From a checkpoint of a small transformer trained on Wikipedia.
Size: 10 layers, 10 heads of 32, vocabulary 2048.
MLP neurons of a small language model. Each row is named by its layer, matrix (up: input weights) and neuron, and shows model dimensions 208-303. Each number is 500 + 25 x the weight over its row's rms, rounded and kept within 0 to 999. Numbers have three digits each.
A block is one neuron, or neurons of one layer that tend to fire together. After each block is what it responds to, as a language model described it from the Wikipedia text at the highest values.

L2.up98:474457513490510510502512524464496526535474465526504480492517465489545470497531480543477504510512525452486492508502514448448491417532524527519456483522480460516470451530466511502525523506513520472535484456499463532509471476518519491491476505524501447503492516483470510515532514547549449483
Word-completing suffix pieces

L5.up55:464483490529491516561539510501509499556438495459551497543486497483531513489474524505502507534540494483478469500503509477541481517471490509488501447491532530494506539524509511493535488526522491483529468505498498480429498507523562446505490515508497505486480480559523476493465498580518463509
L5.up119:467513462523487486477540518432504539504517449503517474460465505494513504495492501525497528487492490487498465487456496461468525493483447486485478478529508462496486517516511528445488492449483503477556499457516488494465490509509509542495476517518486502501514525492511468502495535559511474496
L5.up160:534501548545573520469496501476518534508472483464487482506512446486485499470480470487473504506514494469483465480513512516453506502475491523468509527506492459496525516530511506473525513500539530508528492499529467493504475492542489472548493476508511482514518538525483518513487576476529446514
L5.up327:524515553530523520478463481477494505507503481500500509567517452514509497482502467476472508458511529476499508463503505518519491487476465473512525487477533461479552474554481503496559532515530544508487494507545484486502517529506508538515467523558506479453508489496478501499520553487477462509
L5.up494:491495532545515525469501511518500547489471529485492448500505481503506496485510482515502493500458542535490482504485508479526469522499490481421518438474483483474541454509497516535554507484533488474547524504472450476522445502539496490480462581531546472500505504538497504518489549521488459478
L5.up508:476516488513513512531545526464501502464496474504481455480475447515502495432517473530531531492507494493516551432515493508475471484510462499531494516476523512500488488540501492505529520468462499530531448514490505449516448443544490482502509482522505487486515497533493477474526559490522498551
L5.up718:492485510558539536488496506505517568531502422495516504506467520525504510459478474497533479540535496497496492488509507538536516506503491514486490530485523462487512533484468502499519488486521490465463539498502500508437472466481504507476513520474506506438521504536522541510516499541519462505
L5.up732:482538490524494528495544500481497535492486517490486456517501531486467514520516460518487483496460495479528574453557480507501515524461475539524491492495520465500507512486501500493500518494494533524519476485511451503478532491485459484518501497535514520520538516525478502474507498516506539509
L5.up744:432488481437509537525518502511485502498515532479517495467471531508509539497520542535496498481514522524462509489518491554497493481546511423447465492542521494537531519490468451518533542501488518490519482481551458504486532484515472461498458509531468528505480496537494475516520458529469503494
L5.up777:483521485507526546468491524531548548527455480531494530518518528492482543526471445510502530488510534506510512521493513474449506503498478466458512480493483518492530523498479501511531500556479500505487479489507517491529508525507512488535527509435547487479534532518481524500458516552515480492
L5.up820:522482506504470517508518476450486546521448475518497516495482492480512476431500511457499497469485509529488481560509484544493537540483467469468488495552488531546523509529495545466486521499516473479520524535523487456497454497528513499485477480493476496493551529519509527555478472489499454492
L5.up827:511507528514463548493451533539517463488502476449501501527535504487462519489482505512519524487493499495514510496513507507475492504523470499476518496484481516490482490516524516498482530502508513518563510507518496500494491498538509493473464459482503498523488512497496471488490523480493462501
L5.up857:471508557485502518514479495527516484483495507501489465506488512534463498516492477486501514469486480502527516478528504544483494463467468511462482500523464492481515505463494474489484517486480502523513515530528501484503442540496525451524533513518479528506534584497466532519465496457518505530
L5.up994:494453444499498542473490495465534518483467537562535463530519487502508518542477473512537507504507522534501520512491519496490490519566520511485490494530481495500517509559498518511539502548511471482548467511488538462540513516528539499506490549501493513491471516523507532516495454521489472482
L5.up1195:461516487512527492519523532470509508487461481494516483529528494500484457531482447483500519500478495447457517496483491515512454474460509509521516557464521477503518527474454505517510549520556500532498479471473497472514433526515534534492491495524504510460495535470492503487507477468484496523
L5.up1210:482519501494535522511529506491479531497507498489410507502524506483512493515494509511494531494478505451556543497489557447474490538430476521485472472475469459493492496535536507523485516485541522501505532474507495498519499464478504495518513515458518442490536523471481523497467539497522429485
Verb inflection suffixes

L7.up38:503442488507531484502456516451500517504480476497472478504485495510528463483505453505486473504453508526514459444479543513537468544513494485484485463479516480493517495517522502508521453491572473499482486521496530518519464503500500495479524487506503490472538502558463511512479548520527514502
L7.up48:525524495503539502476522515492495516468506548530507495527529529485488477512505493506532510522492549446487458503485513500496500505498502505530485503537534504439471495566538533557505462489500524484472522507516475470477451517512489480486518518477507485524523489494501505469539480505504503531
L7.up199:481508521539532520510446545496494549508541512478471478523504440502471457526492465521508508528485518464514499502500512499499470467466505530512465516518546472488517479498481499497480475491545501497543519468518482539502447535505498474514489498482480473535517525487470500507544527538501491543
L7.up566:494484478552472560482507491511510504499514440494511512501519465516476494509498512502523522495475496467499488476516489492506440478453503464498497451487511502472527491527523487518547503488501514483516498444553488490451482457490462473463517526460483550457473471467519529507479465465573516512
Verb stem before inflection

L7.up189:459501490517495530516471497526484502517531470494459544556520526529477452541496479493467479488511450527470485507537516493458489510484525521484477514517486528457468478476529503483517509517485487548498478518498492454505449491517493466534511462455479436502501469445450489493451505509476491502
L7.up593:466547490463568511504511508533536504530465461519530497528485508467551474539470448532509528486515530471497458515464490528483444476474504497483533463503486494476450533510532492527526478482492511509484519516527494463503496525493498462530513507476512445502522533514472517460489493514515443500
L7.up799:489519507538500504501479547508496487513506517553513484487477504517466466538515515489529495515498534500529474480515487470538481479494460509488524467520538544488471490498457478487489520497503519527483537502509467486486506481501467470480558448503543480476493503482503526519519488487476473502
L7.up979:507473523503488506511495504475499521524489508484479457504517505508504521540516544501524507526518520512507471516507523515522487465510471530459514505511528469539470467519485517518497517493525495495494533514477529505512509489492542495497548450468480485489489490487492528504458537509456483518
Verb inflection endings

L5.up42:512530467511507507464499485507514505484500477488494465528514512488514487517469531514485482468481526467480488470453445499489462521525432502544472465485471479509499507477501518513523475516520505493538480475514453490482525503482501477468490492514509492543509534466512499480497545507501470511
L5.up90:517530494476482490496459573488484533473488522474472491483508486500480527523504530484533474480528525454494467516552508490515515457436519516497538472479495536512496520513466545503540533478472519482482478535522521459514498492520512480468491530495505477500494500456522513504546510456443488496
L5.up143:495538519492516472508482509505527511440487499509505495509479506468475468509535545474494517490487522497499498538512465506516515500511518479525522470504541530542506498540500536525499476513498485491461497513497479488461505490484516487495531521483462457512542516514502532479523520526478486494
L5.up179:509487486545532483477493466500460477503496543551481513478510478494528483461475449504510453523514491501532495493522492496515496508458475501507532477534517476519475497533510456471489483522531542513514469521538469491495488519498531468516475507535535491476525502465471497545477561509525455482
L5.up188:512506460517478472483521540528492505534425499499455517515521507468501466521479524529505485506493507491460494464484521519541468525496470495493498471475521459530533483495510506517482461517479476488494484513510466493514515523494495467500531507545519506504461497462521505506512535502527519476
L5.up202:490470469526513527530496504472523508490492531522503482467504474515492525562525513502492494536519500467531500527473478479501479537532491504503481464525511462491486504477474472520569508520485516473518569497544509447504513516519494488503524477496504497504505515511502483521505560546461522526
L5.up283:562496485538482491477505525516557520499521492507484458482489486482510471529484506519524499493510501457454500492485437529513499494540500505528450468510496478489504470513466484541508502491484540489490489507496488464493515486483485478485479540508524515479528511496497503457544500496469502469
L5.up299:542557485519556511476513484459535510471508481536539514522504524476519493522476510484488511541494490454516484457479457522540492489491489485491475470448467471463496474545486473513530503469469544500530550485541512499503507511462506480496474536477489498488507555525516487499493526537512520505
L5.up340:535514480495501553489468512482499497529447488518522486520513515492496486516449481505505457497494530489537511486468562499504493482525557467526465518547503532514516470548492487462484476480506588472511514474510546499514530497491488527496495533529492483491517469478488473469512496517496503516
L5.up428:516512530457507489551504513508458441477483543499506494530492512476481462529529532514485498506549475490494506516440444476493469501481532497495487498509487527505510521490519466538508506499508538477536516523534478505528532538492507526474493494474471496540465518484463467503516553500478523497
L5.up889:520533467540480510491443513495520539474544491482532524487500543506456492500516519507481438487505495492490436487488496489492501526510517506501492476497483505468500507468503494514499490469478528510495507492494489523493492505474492477477543501461510499522465496496484464441501529535467467538
L5.up950:517557513510486524491523474532523455491505529536460468508462518524509497467477545510480467512492515488495489519509515498516442513534469501476489484534505535476513501521521497520547531494490478528531527458464524507551497460485481478522494490497531517476468489510515492483483545494510499537
L5.up974:510499475468558477504484529503531527496458492467479508515499536539493496524529493504495501506505518512484517489456509462519443489473484505487472495510510493510504523488511470535492470519493478462474524503488528511519472501507458522492471468472530552460497469476473467476506502484538516515
L5.up1081:437490477497510499523473506452527541521456499510556479496483544507467472494479499484485491463444540480499476460479541505526458518522488520507542465492500489475517506473537471490481539488505471520469501497526509496463490524475516460467485479524515513544473443440465457498512489496531475481
L5.up1160:441504489456537514497510529517464471484496479502476510543520495509514459524478526483539500479521536491468511498488497509528501529472524518507510459555515561466501494491493538466484471501477500504475534494534540473506457513524522514521500502509466488508496530427520477480528520443491495513
L5.up1243:542502523534522518518499473485486498473485516463465485504493495478501497466591475475534549504478530499477478539513527540474481533449519519517477485516538513472515501541481536523508487465522480503461544512517492451525539529532478492520515527550497500508496533472457525493511531469512505492
Mid-word piece before suffix

L2.up872:511466524472507517524487509472501544489518502510452484488522507525474463535504530503536488507516552508454497550527465541470427518495486494514487482538486505499481530493509545547476462517469500494469478467481473477524509540503526449495514531530510473494504478472471536512509517492484480509
Word-completing subword pieces